config.yaml
n_layer: 9
d_model: 256
n_head: 4
n_kv_head: 4
head_dim: 64
d_mlp: 704
vocab_size: 2870
activation: "swiglu"
norm: "rmsnorm"
norm_place: "pre"
norm_eps: 1e-06
positions: "rope"
rope_base: 2460.0
rope_fraction: 1.0
qk_norm: true
attn_scale: 0.125
bias: "none"
tie_embeddings: true
parallel_block: false
extras: ["capped logits"]
init: "trunc"
init_std_qkv: 0.0515
init_std_o: 0.0121
init_std_up: 0.0515
init_std_down: 0.0121
init_out_by_depth: true
optimizer: "muon_variant"
lr: 0.0147
lr_mult_o: 3.0
lr_mult_down: 1.5
beta1: 0.93
lr_head: 0.00952
warmup_steps: 20
schedule: "wsd"
decay_fraction: 0.709
decay_shape: "linear"
final_lr_fraction: 0.0
batch_tokens: 32768
seq_len: 512
doc_mask: true
train_tokens: 165600000
steps: 5054
dataset: "wikipedia_en"
MLP neurons of a small language model. Each row is named by its layer, matrix (gate and up: input weights) and neuron, and shows model dimensions 160-223. Each number is 200 + 20 x the weight over its row's rms, rounded and kept within 0 to 999. A neuron's up and down rows have the sign that makes its largest values positive.
A block is one neuron, or neurons of one layer that tend to fire together. After each block is what it responds to, as a language model described it from the Wikipedia text at the highest values.

L4.gate38,212,184,191,205,197,205,189,201,197,191,196,219,177,212,203,181,183,204,181,191,164,219,220,192,231,201,219,209,209,179,203,198,148,241,167,224,195,242,211,173,227,218,185,190,155,165,190,161,221,213,201,188,200,189,199,196,177,205,154,213,213,210,192,190
L4.up38,190,170,207,203,168,198,163,210,224,230,238,200,202,168,222,221,222,204,212,190,197,207,183,186,211,202,211,208,190,223,169,229,183,228,205,189,212,187,195,201,195,241,170,238,199,194,208,182,219,177,153,191,203,229,206,190,184,202,234,201,197,201,186,181
L4.gate345,203,218,201,222,186,181,188,233,177,189,175,235,171,188,193,187,212,201,175,235,204,216,179,155,201,181,204,207,193,186,211,193,204,155,210,176,177,214,224,214,220,178,204,201,177,217,222,196,206,172,171,207,215,189,176,169,217,193,214,190,192,179,208,173
L4.up345,193,177,255,214,183,220,173,191,225,195,240,196,236,209,184,181,198,187,205,167,173,206,179,216,238,161,217,190,216,194,201,208,180,196,222,230,190,190,198,169,222,202,214,201,199,206,190,187,207,207,199,197,195,218,222,181,176,173,201,199,222,200,203,193
L4.gate426,209,220,200,160,228,190,193,229,200,269,175,175,173,168,185,216,215,212,250,173,184,195,199,194,169,213,192,192,186,212,236,240,226,228,198,192,190,208,204,235,231,187,206,204,216,219,207,196,181,198,194,190,201,201,210,196,198,224,208,177,161,202,221,208
L4.up426,200,226,200,183,215,185,180,230,211,223,200,191,189,187,179,201,193,192,230,223,185,182,237,217,211,212,197,198,229,196,191,229,240,211,194,215,210,220,191,209,174,215,226,230,197,201,201,196,212,163,198,182,206,216,175,205,231,191,161,197,215,192,215,193
L4.gate645,208,212,196,185,192,195,215,206,156,159,175,185,169,182,198,209,231,186,186,160,179,221,182,210,219,194,188,200,188,194,226,193,211,191,185,210,189,180,206,206,205,180,224,176,182,185,177,162,199,185,208,199,191,209,188,166,180,184,207,217,185,202,184,207
L4.up645,197,163,160,213,214,178,198,154,212,214,211,226,190,203,194,195,223,199,176,234,188,196,204,190,220,245,210,204,170,192,231,207,224,184,194,214,205,200,206,157,199,201,193,174,209,196,233,189,207,223,213,179,152,183,197,194,190,198,206,224,201,202,235,185
Responds to: Clause-opening word after comma

L3.gate151,168,202,178,184,198,188,192,201,180,194,207,211,173,228,192,192,241,186,213,229,196,214,212,224,149,174,176,196,222,206,198,201,183,184,207,201,202,186,220,194,212,196,207,204,170,187,179,199,205,215,172,247,188,159,188,179,155,244,219,196,218,235,188,195
L3.up151,169,199,189,193,177,166,195,169,200,172,214,181,201,209,204,177,205,208,213,208,198,207,222,203,210,193,233,194,207,241,180,172,220,200,198,210,187,206,211,200,239,187,180,244,195,189,176,179,244,178,185,221,228,189,201,203,166,225,237,200,176,194,201,200
Responds to: Sentence-opening connectives

L5.gate0,191,209,181,205,189,199,176,179,206,220,216,190,218,207,217,186,209,216,181,200,170,194,191,201,207,161,214,165,193,218,209,204,203,185,196,204,181,227,205,184,195,212,237,195,200,206,216,215,229,166,222,182,173,223,209,179,184,210,169,215,195,207,225,216
L5.up0,180,218,185,213,234,225,224,206,222,189,204,198,219,194,218,184,188,211,211,209,217,161,234,207,223,198,265,215,218,176,221,179,178,213,169,185,202,229,180,198,190,206,197,216,188,187,197,212,200,192,185,212,194,209,191,177,206,192,252,224,167,239,194,192
L5.gate27,194,195,192,194,182,176,213,197,197,220,202,229,186,213,189,243,225,217,203,180,202,203,189,191,186,206,216,182,208,203,187,244,207,160,218,192,207,188,204,171,181,231,157,222,185,219,204,165,231,222,207,189,224,204,215,184,198,238,225,190,179,190,230,214
L5.up27,151,221,182,213,175,228,173,193,194,196,203,170,204,199,204,204,190,186,215,181,193,193,217,212,207,217,215,188,197,191,231,227,206,204,209,186,165,231,196,224,213,187,197,209,188,180,221,209,183,174,172,195,189,186,186,181,170,185,192,198,217,204,229,222
L5.gate119,177,203,174,188,171,224,213,180,175,196,229,221,198,205,194,219,218,205,169,207,214,200,224,207,208,201,182,230,202,227,224,209,209,185,217,211,246,232,221,183,219,188,210,182,188,175,218,188,202,218,235,202,190,175,191,208,171,204,192,187,226,192,198,176
L5.up119,216,210,188,210,192,178,181,196,178,234,207,197,247,159,224,146,178,207,199,233,196,186,227,206,196,215,165,208,183,154,202,199,191,198,225,204,194,193,210,225,210,193,204,219,189,195,183,214,186,198,212,209,193,200,226,215,192,176,175,201,186,191,214,172
L5.gate217,182,165,189,205,179,182,172,160,195,168,192,201,206,186,211,209,179,215,218,179,166,209,183,194,223,233,203,178,219,207,240,216,173,206,191,209,205,190,207,183,191,191,224,218,199,228,194,211,222,208,216,195,184,193,194,219,188,220,202,165,211,191,172,231
L5.up217,190,213,208,170,178,159,185,171,249,227,203,157,213,208,206,207,180,187,217,210,190,202,196,219,272,220,194,203,233,175,215,243,159,178,193,213,182,195,249,185,214,187,189,231,223,225,196,195,163,208,213,175,186,210,207,235,200,224,183,197,180,168,216,218
L5.gate272,194,214,180,194,212,207,190,168,198,197,237,217,205,190,183,182,222,200,207,225,202,195,181,220,215,226,166,202,204,206,220,202,172,183,206,181,173,191,184,183,213,201,219,215,196,178,227,203,194,188,182,221,179,205,210,228,209,188,228,204,202,200,188,189
L5.up272,185,198,176,224,204,183,222,215,239,227,214,223,214,227,174,186,225,234,203,186,174,221,216,206,174,223,193,230,216,201,220,188,163,183,239,194,182,202,219,179,225,197,229,199,168,162,181,218,234,164,196,238,194,201,204,180,178,201,214,174,204,182,244,183
L5.gate327,191,158,182,202,195,205,206,192,188,207,181,180,200,180,216,192,210,210,205,231,160,213,211,229,238,174,208,180,210,177,250,193,167,180,190,221,162,210,203,218,184,191,208,224,210,218,190,188,206,229,206,165,218,212,170,212,194,189,196,170,222,164,171,211
L5.up327,202,188,198,182,237,174,198,183,214,238,232,175,202,172,190,198,211,204,191,210,185,197,172,202,191,177,195,195,186,189,237,194,202,196,170,184,225,178,228,222,193,187,185,209,194,186,235,190,175,254,212,191,199,185,194,198,181,227,195,161,216,166,171,165
L5.gate340,245,211,219,210,193,216,202,222,163,199,208,226,151,220,202,174,209,184,202,207,183,180,166,209,209,220,207,193,200,230,190,240,166,226,177,217,204,200,214,195,204,161,198,160,185,212,201,165,197,211,221,201,188,240,204,181,153,202,200,216,195,232,208,186
L5.up340,207,192,158,228,201,176,150,212,151,209,184,199,187,186,222,174,189,198,219,204,209,189,196,213,218,169,218,203,231,209,184,198,177,223,179,190,185,210,204,197,213,139,203,176,185,170,198,208,204,190,165,196,216,197,196,220,165,210,192,203,206,241,192,191
L5.gate388,174,164,203,218,206,197,160,183,199,186,189,192,211,210,192,225,205,180,203,233,182,196,253,219,212,211,192,189,191,209,214,196,190,187,187,221,178,215,216,215,186,224,188,196,197,202,211,190,216,190,214,193,187,170,203,183,190,203,191,191,168,171,192,203
L5.up388,196,160,165,202,187,197,174,217,210,123,219,195,215,205,226,168,189,226,171,232,186,204,229,217,177,185,218,224,193,183,226,195,230,192,195,166,214,193,216,205,191,205,162,192,175,213,233,200,187,183,186,202,209,193,204,229,176,191,249,215,197,185,216,200
L5.gate478,224,190,198,183,209,190,225,194,184,244,210,226,231,246,183,199,208,203,210,184,192,173,170,217,218,194,210,217,219,173,202,187,173,221,173,204,187,220,192,230,225,178,206,188,156,192,184,224,176,192,186,215,213,203,205,217,168,206,220,180,165,192,193,216
L5.up478,177,178,185,195,222,177,187,208,193,233,207,220,199,205,217,219,183,194,238,232,235,207,197,172,201,183,201,207,182,184,186,203,153,180,234,216,200,159,201,165,176,179,170,203,223,207,197,217,184,191,197,190,203,204,193,218,191,226,192,184,202,173,242,172
L5.gate499,208,176,173,218,203,180,183,226,190,233,214,220,202,180,163,169,203,194,178,204,206,245,210,199,211,212,185,167,193,185,228,185,228,199,223,212,213,221,196,196,228,249,191,195,212,184,206,199,222,226,180,221,208,232,204,197,178,202,179,163,212,206,195,223
L5.up499,152,204,188,202,244,188,159,175,223,222,218,197,188,173,224,197,188,224,216,205,168,190,163,202,185,221,188,181,224,204,189,216,214,202,204,210,168,235,216,198,228,201,188,215,160,214,182,202,186,184,219,199,198,216,179,169,203,184,239,189,191,181,216,196
L5.gate521,211,190,179,179,199,204,196,226,225,216,190,174,172,182,185,204,229,193,185,230,194,205,228,200,208,180,200,176,205,228,192,173,231,208,165,225,190,221,204,194,204,203,239,201,197,182,212,182,186,209,196,241,169,216,210,168,177,176,184,233,241,190,196,198
L5.up521,210,185,172,221,249,199,196,192,218,210,224,189,172,181,178,202,213,176,158,214,152,216,204,210,181,186,181,213,236,226,179,187,204,199,204,228,213,214,190,184,184,203,201,192,209,163,161,216,182,211,193,197,192,214,188,195,165,161,197,201,204,195,203,189
L5.gate591,218,210,160,192,158,197,185,194,206,221,195,188,225,199,176,231,158,224,194,234,156,192,180,187,200,185,223,212,210,223,218,201,192,188,184,210,174,200,198,189,195,169,200,200,212,156,235,196,180,189,207,202,196,226,198,188,176,163,209,193,200,211,213,194
L5.up591,195,230,208,229,224,207,185,171,189,173,236,222,211,190,198,183,227,200,227,189,185,233,164,204,200,213,194,187,180,188,194,221,176,172,207,202,189,194,192,219,193,177,218,212,214,179,208,184,234,200,187,192,195,207,214,196,186,232,194,187,232,190,225,164
L5.gate638,197,238,186,190,156,234,206,187,231,210,219,210,216,219,180,184,223,249,234,223,188,196,154,162,187,230,214,183,182,184,237,215,202,202,208,197,199,221,210,177,204,203,166,183,181,208,185,180,213,171,246,193,237,211,231,239,198,174,215,199,179,220,215,190
L5.up638,171,184,196,225,190,202,199,214,200,204,147,254,197,225,174,206,194,205,205,238,204,196,216,200,177,164,231,203,210,194,219,236,193,210,236,223,195,196,153,240,217,196,203,212,193,184,184,200,179,210,195,187,232,233,208,166,163,187,218,194,230,206,203,216
L5.gate648,202,209,204,204,215,240,186,189,191,185,189,195,200,180,203,229,207,210,182,189,209,197,195,216,214,195,256,193,183,212,220,176,161,213,155,177,199,205,202,171,205,211,200,158,208,175,199,190,237,208,226,212,239,204,194,173,182,180,205,214,189,170,216,236
L5.up648,183,186,180,208,208,182,191,151,205,203,187,201,220,187,208,199,196,214,213,206,232,209,162,242,222,178,208,237,191,200,214,203,195,201,192,172,185,211,234,164,198,175,183,170,224,203,187,186,216,210,195,196,257,234,198,212,179,202,217,215,197,172,221,224
L5.gate690,154,215,198,210,196,174,182,202,177,197,228,204,201,203,219,186,236,192,208,223,177,179,202,230,210,192,215,167,199,213,194,192,189,195,201,227,177,187,218,204,179,193,186,189,172,208,200,205,209,227,178,205,191,213,182,190,221,207,208,186,221,142,191,211
L5.up690,187,214,206,228,200,170,199,203,204,195,200,184,183,235,215,241,187,167,168,166,199,167,232,204,185,158,194,183,186,226,199,181,213,228,161,210,164,190,204,238,183,192,218,172,207,218,215,218,214,231,195,217,205,205,191,210,179,184,183,183,235,172,204,186
L5.gate699,183,213,208,144,199,157,222,202,157,212,200,194,208,193,184,204,221,218,226,181,145,201,221,195,200,235,203,188,215,206,231,201,173,207,179,190,217,204,153,191,214,209,200,203,207,235,200,213,199,195,197,212,206,215,203,195,201,183,216,206,135,221,190,190
L5.up699,201,208,211,211,254,196,195,223,213,242,210,194,207,211,207,189,174,159,241,183,215,201,230,177,219,237,180,208,239,179,175,192,217,185,186,198,187,172,195,174,196,211,248,208,213,208,169,218,185,159,220,178,211,219,209,188,203,166,182,216,188,200,204,201
Responds to: Sentence-opening "In" prepositions

L3.gate702,206,195,203,183,211,216,214,178,186,223,225,213,181,192,220,230,205,209,206,206,213,201,217,189,211,212,213,195,231,211,198,199,188,188,209,175,179,225,188,199,209,217,220,212,204,198,208,173,183,210,185,232,182,173,194,148,206,222,186,219,196,227,198,243
L3.up702,199,161,185,204,187,208,207,195,232,208,221,179,202,187,171,219,197,193,192,151,205,198,212,161,195,195,221,203,227,202,217,200,213,200,209,207,179,197,214,212,191,209,198,203,200,206,196,196,202,222,208,186,222,187,243,246,190,220,177,232,193,190,209,204
Responds to: Romanized name word-pieces

L5.gate49,208,183,180,162,200,203,188,212,230,249,200,190,183,192,205,222,183,228,189,217,197,211,199,176,230,173,209,230,193,254,200,235,223,187,196,210,254,179,216,234,198,196,182,193,195,214,223,219,210,227,187,215,170,210,209,174,201,221,213,195,212,177,202,182
L5.up49,204,184,177,176,180,213,200,211,229,217,180,225,222,206,227,198,205,197,206,188,183,215,206,227,224,161,193,182,228,237,193,217,222,190,259,225,225,174,200,199,187,175,190,182,175,226,190,168,193,204,226,169,186,197,189,175,212,241,173,186,188,174,186,223
L5.gate63,159,209,183,218,196,224,178,193,231,187,165,178,177,218,181,240,190,206,175,202,206,185,233,201,201,214,203,197,210,192,165,215,172,235,213,204,210,183,182,178,208,215,206,207,154,180,213,185,204,251,163,189,199,213,207,233,214,221,195,218,186,241,208,223
L5.up63,198,185,193,214,167,151,184,192,223,199,174,157,166,178,218,225,196,185,170,194,215,174,208,206,170,207,233,223,175,181,197,269,191,204,205,200,201,179,184,198,188,201,210,225,196,200,184,197,166,198,172,198,165,194,205,223,198,218,232,189,166,188,214,218
L5.gate90,215,196,230,189,194,193,219,241,200,256,194,218,195,185,206,190,208,205,185,180,183,180,204,225,186,210,229,202,198,179,214,196,212,213,194,217,190,185,230,216,206,195,217,218,211,221,210,198,204,196,205,168,203,175,221,187,201,203,199,194,219,132,178,186
L5.up90,203,192,246,208,222,177,189,215,222,231,193,216,220,233,197,196,224,175,167,205,196,173,179,204,197,240,231,184,208,185,206,212,163,161,221,181,201,206,216,194,182,200,180,180,210,227,200,219,193,221,214,199,192,198,185,162,190,217,181,201,203,166,195,224
L5.gate99,156,199,205,207,201,200,178,218,192,209,171,212,211,228,190,198,177,188,205,208,209,180,213,201,234,177,200,208,180,222,184,226,149,200,186,244,208,165,227,214,221,221,166,187,191,213,166,224,172,206,238,169,184,222,162,205,198,229,208,206,189,226,165,198
L5.up99,153,207,199,211,186,162,224,225,159,203,221,178,210,167,185,205,178,221,212,210,224,184,200,182,188,170,156,156,181,200,210,197,184,195,189,198,179,183,228,178,209,204,217,223,177,213,193,209,182,196,248,188,193,213,208,200,178,218,214,207,199,165,188,200
L5.gate121,192,190,178,186,201,179,166,265,190,239,192,213,205,201,223,212,208,196,208,233,229,162,237,201,217,216,203,191,209,201,215,178,208,185,226,187,216,200,194,220,179,222,179,177,209,191,204,195,229,242,236,204,187,219,227,196,185,207,172,164,233,164,194,190
L5.up121,217,232,182,184,244,202,234,196,184,188,217,211,210,187,196,199,203,219,202,207,229,208,222,180,179,233,227,188,184,198,213,190,192,224,177,184,193,179,236,245,160,203,198,172,219,190,184,206,181,199,201,197,205,184,214,213,182,236,174,190,229,216,205,183
L5.gate178,192,205,194,230,201,220,207,181,229,192,185,171,200,203,172,208,187,169,178,210,187,197,183,237,197,193,197,200,201,200,202,206,240,212,172,174,209,208,192,197,199,207,189,194,192,165,196,208,218,193,197,168,178,197,177,201,190,201,193,214,183,183,220,198
L5.up178,210,200,199,186,195,173,215,184,204,194,192,201,210,182,211,207,209,214,181,200,163,226,209,200,175,198,219,186,185,202,183,223,197,215,190,221,229,190,193,204,158,211,166,175,203,210,215,203,205,195,220,207,206,188,192,210,252,198,216,219,208,166,219,208
L5.gate243,178,164,157,189,217,176,202,239,208,206,154,197,216,193,234,176,243,205,208,221,185,179,224,211,183,216,247,185,200,195,175,201,184,201,218,190,204,140,187,168,215,212,204,246,199,224,188,198,153,218,187,185,207,221,181,214,176,186,191,197,225,190,149,194
L5.up243,194,175,184,180,212,211,241,240,238,203,181,240,245,228,218,203,192,161,247,187,212,183,183,204,199,185,209,215,209,192,206,211,184,164,212,178,224,210,203,217,215,190,182,183,213,236,189,198,219,220,187,215,226,210,202,185,182,208,197,211,217,195,208,183
L5.gate273,178,227,192,208,199,204,165,242,204,249,230,236,220,206,181,219,168,216,189,200,237,212,205,199,188,179,210,213,181,207,220,197,195,162,222,224,207,200,212,187,191,205,209,176,222,192,193,187,197,196,232,213,220,183,250,232,196,199,200,215,222,162,208,203
L5.up273,213,176,185,164,207,239,201,226,224,248,224,195,163,212,210,225,186,237,175,208,196,179,250,228,227,172,211,195,211,196,204,227,177,201,173,237,170,224,222,204,208,208,193,182,210,141,213,240,205,240,210,180,186,201,196,138,198,215,168,189,176,232,183,218
L5.gate300,181,204,191,194,229,237,205,167,183,234,190,216,166,197,228,207,207,185,206,229,205,241,222,223,214,175,214,195,207,211,169,182,206,195,205,153,180,165,208,181,181,192,191,168,190,155,205,200,236,165,196,229,200,181,198,206,190,155,149,254,181,178,178,184
L5.up300,238,171,179,200,200,229,198,200,212,207,229,233,227,223,225,200,213,167,224,186,212,218,256,220,191,199,226,189,216,221,172,167,195,206,212,168,165,191,178,176,183,202,190,191,206,203,217,189,198,226,189,230,205,183,220,210,223,217,201,233,177,192,174,207
L5.gate476,121,226,182,181,213,174,193,252,209,201,206,258,247,180,215,196,247,208,189,209,220,209,216,187,191,197,200,200,175,152,214,199,203,198,234,215,191,208,177,195,218,211,176,203,233,205,199,210,237,179,225,160,217,204,198,213,186,201,221,216,188,181,183,206
L5.up476,207,191,192,168,211,197,213,225,194,251,202,226,205,199,211,193,173,218,197,230,230,206,245,208,210,202,251,208,190,226,196,197,222,197,219,178,197,196,192,205,220,194,195,201,172,204,192,186,207,215,227,181,235,191,171,205,241,209,209,203,194,175,220,214
L5.gate484,196,189,175,200,230,214,193,236,209,183,185,229,216,220,206,198,195,232,212,240,187,236,235,245,210,218,182,215,187,222,186,215,191,215,206,180,214,228,212,203,252,226,196,191,198,197,225,231,205,176,192,204,170,218,242,178,188,202,156,223,207,216,183,197
L5.up484,194,194,185,226,220,194,198,215,204,166,195,195,194,160,200,228,206,190,215,203,238,236,193,207,210,197,210,204,177,197,202,222,217,214,205,181,201,201,214,237,226,198,202,208,213,195,220,182,205,179,166,217,209,177,194,214,187,204,223,183,195,200,181,186
L5.gate531,210,186,180,220,215,214,178,191,222,214,200,188,229,195,228,182,192,175,181,226,205,154,194,177,219,192,179,201,233,251,183,184,215,211,228,191,214,178,233,226,191,175,204,237,200,181,192,210,176,195,165,185,191,208,216,248,190,247,195,206,205,190,166,206
L5.up531,181,199,195,180,193,213,199,226,199,228,214,201,205,210,216,244,200,208,202,231,214,207,198,193,186,184,214,197,175,182,195,193,178,182,177,179,230,176,223,199,201,217,187,132,186,178,239,198,203,194,157,203,214,187,226,211,222,235,165,199,184,203,178,236
L5.gate550,178,187,200,221,182,235,195,212,195,227,215,202,176,217,191,227,209,189,187,183,204,203,219,178,187,212,208,170,163,207,199,198,179,212,197,194,222,190,203,192,215,156,192,209,176,169,183,220,222,205,214,246,228,167,198,223,230,199,225,198,228,195,200,176
L5.up550,177,194,181,213,176,217,206,208,193,208,217,185,174,219,203,215,192,190,191,176,184,215,204,159,199,181,251,207,148,181,213,201,226,180,197,209,172,205,187,182,202,228,190,181,183,170,212,207,197,217,236,180,216,183,190,189,196,204,200,178,262,165,213,226
L5.gate649,225,214,194,209,165,178,201,218,198,204,206,198,204,232,214,196,193,186,205,229,181,204,203,228,212,172,206,279,207,218,151,232,192,213,211,232,176,175,204,186,201,173,203,178,210,209,206,209,201,205,233,210,207,221,229,185,195,204,183,191,219,215,226,223
L5.up649,204,221,176,168,221,205,215,195,195,210,190,213,197,214,192,226,216,213,160,219,211,219,201,208,226,176,161,187,199,193,205,220,244,178,212,205,237,199,209,190,188,222,192,191,211,207,213,185,199,209,231,206,230,175,216,184,214,179,218,167,195,194,253,214
L5.gate675,227,216,185,176,207,176,179,193,204,201,187,207,208,221,234,182,172,212,199,199,211,186,178,195,214,161,214,216,170,213,197,205,189,226,206,203,197,203,185,191,258,202,186,195,173,199,165,200,202,176,215,210,174,196,227,183,196,202,182,195,189,223,174,203
L5.up675,240,172,208,190,175,184,200,198,193,213,210,202,187,197,201,224,227,209,191,214,163,167,206,195,214,214,173,235,186,211,229,228,220,219,245,221,183,195,201,181,208,171,179,193,178,171,210,190,217,216,187,231,192,193,190,183,223,222,205,200,185,206,147,152
L5.gate689,207,207,222,205,196,193,188,227,217,234,217,207,188,204,244,217,177,161,191,211,185,189,175,179,205,208,218,189,209,189,196,182,193,193,219,188,196,180,200,186,213,207,168,173,180,219,195,191,213,208,237,216,214,202,202,178,209,228,179,198,185,180,202,218
L5.up689,212,169,193,198,207,211,192,206,229,229,193,209,193,228,212,197,210,210,206,208,193,214,210,191,234,193,219,185,196,215,203,211,186,177,181,144,225,207,224,202,197,200,212,202,205,193,231,216,215,224,203,201,224,160,218,187,192,214,196,169,200,204,187,185
Responds to: Mid-word syllable fragments